Weights of a small GPT-style language model, trained from scratch on English Wikipedia.
Architecture: RMSNorm before each block, rotary positions, untied embeddings.
Training: 586M tokens, 8947 steps.
MLP neurons of a small language model. Each row is named by its layer, matrix (gate and up: input weights) and neuron, and shows model dimensions 128-191. Each number is 128 + 32 x the weight over its row's rms, rounded and kept within 0 to 255. A neuron's up and down rows have the sign that makes its largest values positive.
A block is one neuron, or neurons of one layer that tend to fire together. After each block is what it responds to, as a language model described it from the Wikipedia text at the highest values.

L2.gate201 [143 116 109 118 142 124 141  89 167 140 107 119 130 123 154 164 144 109 152 143  86 156 129 103 151 204 115  88 101 145 136 107  97 121 145  87 157 152  90  68 136 110 143 132  78 168 159 201 123 157 183 118 142 105 148 175 146 117 135 170 154 129 153 111]
L2.up201 [155 143  82 139 165 157 158 125 135  74 195 128 116 126 143 143 152  71 118 114  82 162 152  94  89 109 136  67 158 119 109 130 100 136 123  72 169 153  94 105 186 115 149  87 129 181 174 114  71 133 121  89 150  57 141 127 100 128 173 158 129 138 100  60]
L2.gate375 [122 122  73 135 134 127  83 141 179 144 141 160  84  79  91 181 115 116 159 130 150  84 172 167 116 146  94 127  98 116 115  87 127 135 154 138 120 177 158 128 195  99 204  67  88 121  46 127 153 159  68 104 107 131 106 117  89 125 126 160 151 142 163 109]
L2.up375 [118 121 133 186 115 158 134 107 171 107 123 135  93 194 127 167 130 117 194 159 144  88 136 189 126 132  87 176 120 123 107 147 165 116 131 174 127 102 140 106 186 137 218 100 110 136  24 175 132 149  98 126  99 123  97 131 114  80 145 161 138 144 116  90]
L2.gate440 [126 155  92 104 112 142 121 141 142 187 126 139 162  91 153 160 143  86 192  71  92 118 137 106 154 166 126 149 117 146  99  58 140 150 115 168 103 134  97 133 142 181 111 131 105 117 122 104 144 144  82 124 128 154 116 104 124 148 153 147 156 114 154 109]
L2.up440 [150 136  51 126 150 188 102 106 170 163 124 115 168 183  94 186 101  82 127 113 104  93 100 128  82  84 149 119 102 196 120 128  76 111 174 150 126 171 136 100 103 107  79  93 131 154 161 119 167 190  97  73 120  85 169 164  57  53 145 156 130 174 147 107]
L2.gate454 [ 28 139 140 124 104 134 110 112 142 145 115  83 160  77 128 173  89 154 153 141 118 140 149 175 123 135  97 126 104  86 138  98 146 160 125 127  90 115 158 105  86 156 150 158 117 207 121 179  81 135 109 173 102  73 107 116 146  70 108 174 181 100 131 145]
L2.up454 [ 17 110 158 128 121 161 139 171 145 124  82  77 180  56  96 150  95 110 164 153  99 139 164 148  91 119  92 144  52  73 126  91 157 145 119 129  83 129 147 117 123 146 123 108 116 137 149 133 111 148  82 190  90  95  89 121 169 111 112 167 135  78 123 130]
Responds to: Acronym-final letters. Final capital letters that complete acronyms or short codes, often in tables before a pipe, e.g. UKIP, FDA, EP, °F, List A.

L9.gate57 [132 139  71  98 119 161 136 116 105 107  64 130  77 110 123 116  79 102  90 117 160 143 185 205 112 136 130 144 186 160 145 115  90  74 158 125 123 159 105 108 148 131 133 120 132 124  92  44  85  93 193 149 126 141  60  85 126 137 141  83 173 148 159 150]
L9.up57 [165 110 110 177 148  71  91 144 113 140 136 112 125 130 112 131  97 142  93 106 105  98 149 110 140  86 165 104 148  95 181 114  81  85 116 183 132 125 147 168 134  60  94 166 145 125 143 117 125 153 100 141 104 152 134 141 108 154  89 162 137  90 140 143]
L9.gate83 [119 127 104 101 104 123 104 178 122  63 174  99  87 141 175 141 141 114 113 125 156 134  94 126 138 116 171 178 116 127 142 114 128 108 193 115  86  94 136 104 177 165  96 138 129 107 162  89 122 106 129  67 155 107 161 138 202 141  31 156 144 121 191  56]
L9.up83 [104 156 110  76 122 110 167 168 140  70 147 103 125 103 133  89  66 105 129 107 160 119 105  78  88 191 117 188 117 189  89 140 119  78 142 130 135 107 103  57 113 165 104 106  60 138 198  79 143 195  62  97 145 109 170 123 100 131 139  86 164 116 139 176]
L9.gate144 [100 152 146  92 103 163 185 133 109 156 122 103  73 108 122 100  80  92  98 123 100  83 135 139 129 174 166  72 183 154  86 160  93  47 101 133 151 183 100 107  99 138 138 176  94  62  99 118  90 123 138 180 100 132 119 149  53  69 115 178 151 107 161 186]
L9.up144 [152 105 118  66  94 127 107 132 134 161 160 155  95 133 117 152 130 124 105 186 128 151 123 150 106 150  66 185 102 133 120 126 123 111  97  88 132 122 152 169 135 112  95 180 136  89 171 144  81 150 145 139 165 172 176 131 131 186 119 185  91 121 129 127]
L9.gate422 [162  87  81  88 178 142 108 122 167  93 111 132 159  59 151  88  82 202 117 139 167  89 122 114 125 112 145 111 101 130 147 145 147 165  80 123 101 131 114 177 155  94 127 121 147 102 132 126 133 205 181 130 182  90 170  95  96 159 117 137 160 119 104 125]
L9.up422 [118  88 142 135 108 168 142 217 124 109 159 165  65 160 112 103  97 154 114 139 118 158 126 143 132  94  85 125 191 129  75 113 164 154 114 128 154 115 113 122 155  82 102 171  79 127 134 114 136 135 121  89 130 109  85  87  99  71 112 116 205 159 143 124]
Responds to: Word stems and separators. Fires on the word-initial stem spec (species, specific, specialists), on an inner a in verbs like claimed, said, causing, and on separators such as colons, semicolons, pipes and quotes in infobox lists and tables.

L9.gate64 [132 172 138 110 100  76 158 134  76 150 187 155 134  70 199  91 139 135  93  87  70 155 169 114 103 161  97  83 136 205 115 177  98 161 131 150 150  82 193 134 162 123 129 164 165 113 106 110 136 108 133 132 138 143 130 147 155 126 147 128  97 160 202 158]
L9.up64 [138  96 123 166  63 154 178 147 165  99 152 114  85 138 169 161 109 129 165  94  73  95 177 144 141  96 140 112 142 112 119 143 109 121 133 127 122  90 154 114 139 106 124 113 119 115  41 163 130 166 133 116 114  90 141 144  79 157  99 150 103 154 179 109]
L9.gate379 [156 163 129 138 126 139 167 123 108 144 140 149 137 107 106  31  86 146 124  83 168 104 149  86 102 109 164 137 154 125 107 109 107  97 113 156  75 116 124 164 155  61  88 126 102 127  92 119 120 132  97 102  63 132 132 102  95  81 140 157  99 172 135 146]
L9.up379 [111 141  89 139 138 162 194  80 106 167 139  88 190 144 181  74 153 148 114  62 130 138 134 119 148 153 124 167 102 166 104 177 141 151  92 118 184 145  84 117 135 129  92  90 137 126  67 101  47 146 186 127 108 135 111 113 146  71 155 125  69 181 185 145]
L9.gate386 [128  90 124 133 191 144 167 100 118 150 152 106 110 139 103  82 160 132 151  89 172 134 137 178 104 129 113 124 119 158 118  84 178 114 126 122 168 173 103  90 100 151 128  82 117  97 120 101 138 124  98  93 121 111 172 131 150  96  86 168 110 181 120 100]
L9.up386 [144 157 133  78 109 185 169 109  98 168 118 106 102  58 115 118 128 194 162  92 171  79 127 179 125 107 123 114 154 126 109 184 100 121 135 116 105  88 135 139 109 188 111 121 133 132  93 113 175 132 149  51 108 122 110 175 179 133 153 183  94 135 102 131]
L9.gate433 [178 132  93 184 108  91 141  69  74  97 171 132  90 132 170  82 120 153 173  84 137  74 116 165 108 148 141 155 157 139 155 158 126 107 145 141 101 112 124 153 147 132 111 131 126  78 105 148 176 152 155  70 128 130 177 171 160  94 103 115  94 147 172  65]
L9.up433 [143 102 154 137  92 150  93 123 114 100  80 196 125 115 162 120  74 137 129 100 174  88 145  86 138 127 148 166 101 125 165 126  47 161 120 156 109 113  77 106 150 165 120 114  86 150 138 130 123 120 126  75  97 123  80  70 114  91 136 130  91 107  82 108]
Responds to: Date-introducing prepositions. Fires on tokens that introduce a date, chiefly "on" before a month name and the day number after "On" (On 8 September), plus "since", "as of", "as seen in".

L9.gate25 [148  75 122 131 210 106  80 126 143 161 183  91 138 151 136 101 122 180 124  86 173  77 158 146 226 148 146 158 154 162  98  92 142 124 138 138 158 131  92 155 173 112  87 151  97 163 150 108 147 179 121 145 176 112 142 186 126  93  88 132 112 122 179  87]
L9.up25 [132  81  86 133 189 140 192 136 104 115 125 126 172 161 130 155 109 143 178 101 116 139  76  44 137 118  16 108 179 117  99 165 180  79 148 110 142 135  72 115 123 114 105 185 121 121 129 144 159  85 181 128 155 117 113  78 123 156 172 113 141 114 107  93]
L9.gate112 [158 165  82 139 180 161 131 152 164 140 180 167 103 137 147  22 133 124 139  72 108 100 142  93 151 216 112 155 151  82 119 104 117 143 173 139 153 128 124 120 124 112 152 128 175 151 111 133 142 146 151 133 167 139 116 110 147 153  97 129 157 136 152 133]
L9.up112 [103 125 149 132 138 110 126 114 117 162 176 182 176 151 100  80 121 192 100 131 134 101 142 148 153 103 114  86 116 114  97 107 139  75 133 119 141 115 152 132  81  79 144 187 157 134  81 154 157 167 158 147 162  85 148 134  75  96 169 163  99 111 173 136]
L9.gate306 [122 114 165 135 171 155 108 158  69  75 140 135 165 154 181 109  79 152 148  82 112  62  92 140 109 176  97 117 110 154 162  77  79 146  97 196 144 103 126 149 152 134 104 154 134 121 144  75 161 167 179 177 126  87 196 122 170 183 110 138  31 110  96 123]
L9.up306 [122 125  88 126 203 105 124 107 145 129  85 159 109 159 137 109 142 163 109 130  98  65 141  93 136 119  94  94 162  55  60 115 142  84 131 178 105 137  44 149 183 138  91 161 147 135 147  85 144 130 186 120 106  64 154  88 111  75 162 121 127 109 146  91]
L9.gate326 [ 90  93 128 114 193 121 144 137  67 171  63 157  91  78 163 131 173 121  76 141  91  70 142 123 125 136 167 144 138  82 175  76 117 139 169 173  95 100 144 173 108 168  89 191  67 123 153 135 149 128 142 130 139  79 130  89 129 124 103  99  79 150 133 105]
L9.up326 [126  91 121 110 155 119 154  80  90 116 102 157 159 111 110 125 182 157  80 136 121 147 172 128 166 140 184 175  67 111 183  91  93 100 170 157 148 177  67 154 111 120 105 106 177 139 117 163 100 111 145 159  73  67 212 191 112 119 214 103 107 154 127 132]
Responds to: Mid-sentence clause commas. Commas after a noun phrase that open an appositive, relative or subordinate clause in prose, as in "guard, but", "infrastructure, restrictions", "Shadika, an employee".

L2.gate72 [169 140 120 103 111 169  73 174  96 167 102 163 169 199  71 173 176 149 138 151 104  63 142 105 156 147 139  77  94 187 122  90  75  92  86 109 137 116  59 126 140 153 100 106 157  91 140 125  93 130  76 142 174 127 139 126 102 137 169 167 108  88 151 104]
L2.up72 [166 191 118 130 106 175 106 162 141 121 105 146 114 189  60 154 120 113  93 124 126 131 122 119 111 129 140  85 106 112 148 146 132  53 107  98 175  85 135  88 174 141 142 110  84 128 117 117  93 182 106 177  86 140 112 137 101 146 116 116 112  82 179 124]
L2.gate141 [143 102 121 102 156 132 119 106 174  82 105 221 112 108 146 151 149 138  81 113 143 128 108 174 152 104 150 143  97  37 115 132 156 134 164 108 169 143 109  73 160 166  96 133 157  98 133 145 118  61 173  93 101 132 133 125 121 120 179 119  82 113  77  70]
L2.up141 [129  97 110 138 139 130 181 133 150 107  49 141 121 123 140 147 149 132  66 106 167 165  45 139 104  95 125 122  65 123 114 145 108 125 210 127 149 143 128 114 155 159 131 124 159  57 204 132 134 136 150 105 125 154  87 145  99 124 137 106  86 100  78 112]
L2.gate318 [147 135  57 139 118 111 111 165  34 166 117 118 110 160 118 172 155 103 142 115  84 109 131 128  80  97 124  92 130 179 101 106 119  32 133 110  91 135 117 116 121 135 137 186  91 168 140 145 131 172 147  99 145 132 123 154 104 163  83 102 100 155 133  91]
L2.up318 [127 141 134 135 136 105 134 166  60 145 133 142 134 154 144 113 114  69 121  89 120 121  77 142 134 121 114  67 135 130  92  93 112  86 128 124  82 167  99 147 176 144 133 118  92 148 162 145  55 172 121 104 121  83 142 119 140 105 113 140  79 134 107 131]
L2.gate487 [131 193 153 111 177 156  87 134 154 167  78 157 148 139  73 191 155 161 142  72 142  74 126 136 149 108 104 158 104 152 127 160 122 130  80  90 177 189 130  97 144 163 103 179 166 170 136 113 123 110 180 141 137  99  55 142 112  97 149 137 104  91 126 135]
L2.up487 [140 155 165 152 153 160  68 145 121 130  94 129 146 116 108 124 172 136  90  93  98  98 135 131 146  81 100 140  92 139  99 131 120 178  71  75 125 213 158 135  99 158 141 151 126 178 157  68 146 146 159 110 123 130  68 102 107  96 106 123 120 115 108 128]
Responds to: Word-initial fragments. Opening pieces of multi-token words, mostly prefixes such as spec (species, spectra), con, ex and dis, plus call (called, calls).

L6.gate479 [122 139 128 135 125 164 138 105 208 163 164 162 137 107 128 113 190 142  93  71 167 142 115 147 146 130 187 124 137  90  79 144 125 150 108 176 146  83 169 105  56 116 138 157 109 125 137 164 156 100 150 186 143 162 159 151 120 209 113 141 167 119 114 144]
L6.up479 [119 140 172 136 102 124 182 167 172 123 105 145 152  88 133 163 140  87 108 133 144  82 174 153 127 108 151 143 142 109 107 147 170  77 121 134  75  83 138 136 150  61 131 160 163 180  81 114 103 121 120 122 169 102 213 107  57 171 134 171  93 171 112  58]
Responds to: List separators, pro- prefix. Commas and "and" right after one item in a list, such as baseball, / CNN and / drums,; also word-initial "pro" as in property, programs, provisions.

L2.gate169 [151 118 159 224 166 128 135 144 134 150  79  99 139  85 139  58 136 156 107 114 100 154 115 140  88 152 105  88 127 119  65 174 124 121  96 119  96 150  86 145 145 153 121 112  81 210 127  87  93  73 144 108 146  66 104  86 163 130 104  97 129 144 161 131]
L2.up169 [ 91 153  71 131 148 144 127 130  95 112 109 174 128 164  96  79 140 146 127 131 151 139 163 164 128 110 142 152 146 147 163 147 149  98  94 160 143 116 133 183  87 120 180 117 146 182 116 117 149 146 101  95  44 132 133 118 112 119 117 105  93 141 148 117]
L2.gate250 [111 162 105 158 126  77 101 134 170 104 133 215 153 109 126  99 100 121 134 113  96 122 157  96 125 165 169 141  91  82  99 138 150 166 108 120  92 208 171 164  73 156 133  42 108 179 154 109 114 169 137  91 130 132 174 174  93 154  99 121 108 148 143 129]
L2.up250 [ 69 157 144 110 137 133 138 111 163 157 123 194 181 121  99 126 155 106 125  92 172 149 179 101 113 153 125 177 125 146 167 130 178 134 170 158 148 111 158 194 133  96  87 169 144 144 126 115 119 108 136 132 124 113 185 134 116  84 131 161  94 117 162 157]
L2.gate273 [113 107  75 150 138 101  99 147 109 119  93  86  66  75 150 145 127 124  81  41 200  89 121  89 107 140  80 124  97 173 142 137 124 142 232  72 123 145  86 117 145 144 134 137 105 100 125 126  83  98 135 130 157 112 165 138 107 115  80 149 122  88  99 132]
L2.up273 [126  95  63 146 125  95 105  89 120 144 140 129  93 104 192  90  90 157 152  63 122  80 138  93  98 151 101 110 108 142 178 137 126 175 120  89  28 172 155 187 145 116 148 108 106 100 136 110 102 113 188 153 130 105 140 165  99  99  98  66 150  80 145 209]
L2.gate278 [140 122 150 144 114 126 120 118 127 145 140 158  65 138 182 101 111 157 133 125 123 138 125  91  79 152 142 113 100  72 175  66 203 125 133 193  85 118 129 130 168 164 126 206 194 146  90 137 193 116 132 147 128 168 171 118 170 149 103 135  61 208 140  88]
L2.up278 [139 190 115  97 201 125 113 104 154 162 132 164  99 121 140  80 131 128 123 126 156 162 126 102 111 148  44  71 105 108 175 107 171  96 116 161 111  98 143 165 129 135  92 167 138  77  69  78 109 153  90  80 112 132 132 147 158 100  89 116 108 131  83 120]
Responds to: Section heading closers. Closing == or === marks ending wiki section headings, as in == Career ==, == History ==, === Roster ===, plus weaker hits on closing parentheses and semicolons in lists.

L6.gate349 [189  83 164  91 178 161 105 145 166 114 144 148  84  62 113 116 170 113 135 128  86 129 115  96 154 184 112 106 133 114  90 139 130 113 183 120 113 117  88 177 156 106 103 159 190 141 151  96  95 160 147 132 152 121 175 145  39 139 114 176 113 149 184 140]
L6.up349 [153 151 163 158 137 155 122 150 124 166  87 143 161 142  83 160 151  61  87  93  65 135  94 139  83 145 161 161 113 119 102 156 114  93 135 115 139 159 128 170 117 117  97 115  93 135  79  80 151  98 165 124 129 151 138 126 105 130 120 130 127 169 107 134]
Responds to: Connectors after noun lists. Commas, "and", and opening parentheses right after a noun in lists or structured entries, e.g. "stories, reviews, essays, and", "Writer(s)", "7 (2)".

L2.gate95 [144  58  90 153 221 152 128 177  94 131 111 144 162  64 165  98 156 135 139 146 188 147 120 129 178 118 142 121  92 165 106  92  40 117 160 126 172 151 146 120 112 136  77 111 119 146 156  75 126 154 112 132 136 178 157  62 129 154 117 127 117  86  86 114]
L2.up95 [144 153 164 152 116 114 158 128  83  84  77 156  84 121 135  94 117 155 134 139 180 132 126 120 149  74 147 170  85 159 147  87 100 191 177 101 130 138 106 103 156 111  47 157 208 153 125 111  75 142  86 146 137 177 187 150 136 147 175 155 117 176 135  84]
L2.gate269 [175 134 126 121 158 138  86 162 132 176 146 153 156 146 178 120 135  76  74 168 131  91 180 147 152 150 103  65  76  53  42  55 118 120 174 106  37 172 161  92  97 134 179 125 178 181 161 110 112 133 140  91  72 122  94 123 114 153 149  99 105 117 133 168]
L2.up269 [166 160 139 102 158 130 127 137 132 160 104 137 135 151 146 138 117 144 117 125 186 121 172 117 162 111 112  86  66 171 137  61  81  83 180  78  79 147 133  73 145 106 167 153 166 111 186 153 143 140 141  69  90 101  90  97 133 181 170  74 135  98  88 135]
L2.gate400 [138 140 107 141 193 146 141 120 164 149 119 118 127 114 229  74  53 175 163 144 136  95 108 143 140 150 184  67 147  92 133 101 112  93 173 140 134 141 140 117 129 110  91 153 200 151 137 104 118 121 145 137 127 147 153 107 138 133 148 166 126  99 122 108]
L2.up400 [173 119 117  83 166 124 181 204  98 147 126 127 129  78 134  87  73 101 110 218 208 217 146 164 157 143 140  89  97 113 106  79 113 129 131 106  96 167 141 162 153 127 151  62  98 127 180 120 143 141  78  92 157 125  98 136  99 133  72 131 159 163  96 143]
L2.gate459 [110 158 124 116 178  94 147 127 140 114  99  74 111 118 176 127 137 127  99  79 153 119 124 135  70 126 103 108 172 128 120 144 134  87 122 200  95 114 146 150 109 106 159 182 109 132 132 118  95 123 120 177 113 165 115 138 116 161 138 121 163 122  87  84]
L2.up459 [109 161  73 135 185 117 107  79 102 109 103 110 113 123 116 156  89 164  97 192 144  98 157 191 181 115 176  82 135 140  94 148 121 124 130 184 179  65 145 100  74 156 155 181 123 224  97 113  96 148  84 138  92 159 183  99 138 152 165 108 118 148 119 115]
Responds to: Section and sentence openers. Tokens that start a new block, such as "=", "==" or "===" heading markers after a blank line, and "The" or "This" opening a sentence after a period.

L6.gate200 [122 140 114 149 144 161 139 150 129 117 166 179 118  82 105 107 150 165 117 140 167  88 186  86 147 141 123 139 135 118 154  88 184 125 186 152 157  68 115 143 169 166 149 145 176 109 103 106 146 118 180 183  78 171 131 164  81 116  74 110  95 125 121 150]
L6.up200 [ 92  97  91 105  96 108 163 138 164 125 201 157 192 136 118  80 105 166 170 142 108 149 130  68 122 103 181 124 155 164  91 170 179  94 159 149 176 104  86  77  86 146  81 139 103 107 126 119 153 160 140 162  96 183 109 101  89 134 167 131  65 146 167 121]
Responds to: Person-role noun endings. Final word pieces of nouns for a person's role or relation (journalist, poet, explorer, player, friend), usually just before a name; also some clause-ending commas.

L9.gate215 [ 57 137 136 149 121 139 167  40  66 120 159 139 118 144 124 124 126 160  95 174 201 174 149 136 130 222 172 194 144 158 127 153 125 105 124 159 119  90  90 146 124 139 105  99  93 150 142 176 115 201 140 123 126 129 109 133 123 160 165  57 119 108 116 132]
L9.up215 [122 110 111 110 168 119 125 103 136 112 112 135 142 127 164 126 129 148  96 154 116 115  71 127 114 157  79 124 152 152 186 132 141 146 129 120 147 149 114 133  96 115  67  95 125  57  74 177 120  79  95 132 136  67 174 116 130 141 112 164 119 177  97 134]
L9.gate268 [120  81 126 155  73 173  98 129 118  90 142 117 126 151 152 222  99 162 116 159 136 156 108  65 169 172  99 130  95 177 190 156 155  93 120 100 120 120 106 137 100  73 110 120 153 174 100 115 137 113  83 160 118 132  95 162 124 104 102 104 143 144 117 143]
L9.up268 [115 113  78  99 150 115 124 122 147 170 102  91  79 139 113 160 147 126 132 138 131 104 108  76 188 148  90  95 177 156 130 139 119 199 103 127 125 138 111 130 109 171 168 140 132 107  81 113 107 158  58 115 151  91 101 161 132 118  98 186  95  92  78 152]
L9.gate280 [ 73 140 174 141 191 168 141 142 104 156 116 140 130 172 132 151 104 146 203 137 129 134 118 105 189 136 172 140 108 196 196 166 101 131 114 136  97 125  93 141  50 159  98 110 111 135  95 130 109  93 134 153 116 164  63 102  90 149 190 113  95 185 155 144]
L9.up280 [133 153 167 145 123  92  88 102 144 148  81 129 183 137 103  96 165 114 126 158  75  96 126  79  73 159 204 108 190 101 142 137  85 133 163 162 138  92  89 168 133 113  87  83 121 167  85 100 126 165 129 101  65 117 153 119 162  99  95 132 147 170 155 138]
L9.gate352 [ 87 122  97 116 161 162 144 187  66 137 129 126 102 137  98  96 105  64 163 217 161 140  80 153  90  83 142  36 104 136 139 111  76  66 136 136 112 155 119 154 104 176 118 111 164 131 117 130  89 152 172 143  93 116 130  97  96 104 110 142 137 131 187 103]
L9.up352 [106 112 155  70 172 136 155 113 147  98  89 158 159  88 141  99 170 108 172 157  91  83 114 136  60  80 145 116 135 145  76 136 141  74  95 122 166 124 128 118 154 153 102 169 124 152 106 104 168  95 152  76  77 131  82 155 169  70 174 127 184 162 151 126]
Responds to: Title-noun word endings. Final pieces of split nouns heading a title or role phrase, mostly before "of", e.g. Mast-er of Arts, Commission-er of, silv-er medalist.

L6.gate32 [115 106 170 155 130 117 134 159  70 110 109  81  45 108 104 144 142 130 126 172  98 153 111  67 191 155 130 122 151 168 115 148  79 116 135 130  74 161  58 146 129  86 109 147 114  87 153 119 155  86 114 118 157 118 142 174 142 105 108  92 139 135 186 103]
L6.up32 [134 131 144 143 117 162 107 115  96  60 175  93  91  99 103  91 123 107 127 115 141  86 140 128 161 143 171 111 101 110 124  97 107 175 135  84 161 120 106 132 103  95 110 144 117 102 146 124 120 106 148 101 188 128 144 153 131 194 195 154 120 165 155 113]
Responds to: Separator after place names. Commas or dashes right after a city or proper name, where a state or country is likely next, as in Orlando, Florida or Amherst, Massachusetts.

L9.gate114 [127 100 144 147 157 122 146 194 122 148 141 165 124 193 133 163 160 143 168 120  93 109  85 115 129 148 165 118 181 161 132  97  89 127 110 155 133 127 122 152 214 100  51 125 153 134  82 165 156 167 139  97 119 129 136 100 168 170 144 152 143 176  78  87]
L9.up114 [ 96 137 148 160 156 158 111 127  75  79 130 162 127  96 144 122  95  79  89  86  75 147 147 121 127 135 142  55 102  85 126  75  96  50 100 194 153 129 139 143 131 147 121 176  86 159 105 129 163 127 119  98  97 104 149 118 136  73 122 106 163 168  97 132]
L9.gate139 [ 90 144 123 150 104 163 169 151 145 133 113 166 118 183 103 108 197 131 168 115 157 113  93 156  83 116 147 131  90 180  69  65 136 136 149 111 137 117  79  95 135 167 129 121 104 124 181 182 124 126 107 164 103 170 109 151 122 146 147 144 139 133 186 102]
L9.up139 [ 89 143 101 101 153 145 138 107 125 152 151 146 188 122 123 145  74 130  97 147 192 125 220 122 151 116 139 154 173  80 144  92 118 137 171 138 127 108 147 124 112  91  86 118 127 102 132 103 158 116  83 119 121 133  99  77 119 174 125 143 146 153 116 153]
L9.gate192 [167 119 103 171 188 162 129 105 130 120 151 192 128 129 124 131 102 133 119  85 152  86 119 100 138 141 155 131 119 128 138 119 148 153 147 136 123 124 134  64 103 170 146 162 121  88 107 171 152  94 149 153 142 105  84  59 112 129 112 113 147 106 160 115]
L9.up192 [173 148 154 106  88 109  85 184  90 121 109 127 143  87 103 109 144 141 162 144  76 103  53 135 175 162 168 120 167  85 160 130 144 112 141 103 143  94 107  66  96 146 117 118 144 114 130  72 120 141 185 149 158 137 136 111 192 104 145 132 138 114 166  91]
L9.gate409 [128 130 172 163 147 113 125 107 119 143 156 158  50 128 107 149 154  37 139 111  79 171 166 135 118 167 147 114 104 170  79  72 110  76  90 176 125 183 124 115 130  61  80 125 103 137 185 145 144 150 138  93  70 141 129 163  96 154 188 172 137 109 149 116]
L9.up409 [148 120 157 141  54 134 123 145 168 124  91 167 102 111 179 169 109 107  79 137 107 115  83 106 123 165  99 106 118 151  80 161 133 159  61  89 162 117 128 129 130 123 111 143 110 162 122 125 167 123 155 155  45 117 113 131 105 161 149 148 117 225 143 144]
Responds to: Occupation descriptor continuation. Tokens in the middle of a person's descriptor in bio lists, mostly "and" joining occupations or nationality endings ("actress and singer", "Egyptian prosecutor"), sometimes other mid-phrase connectors.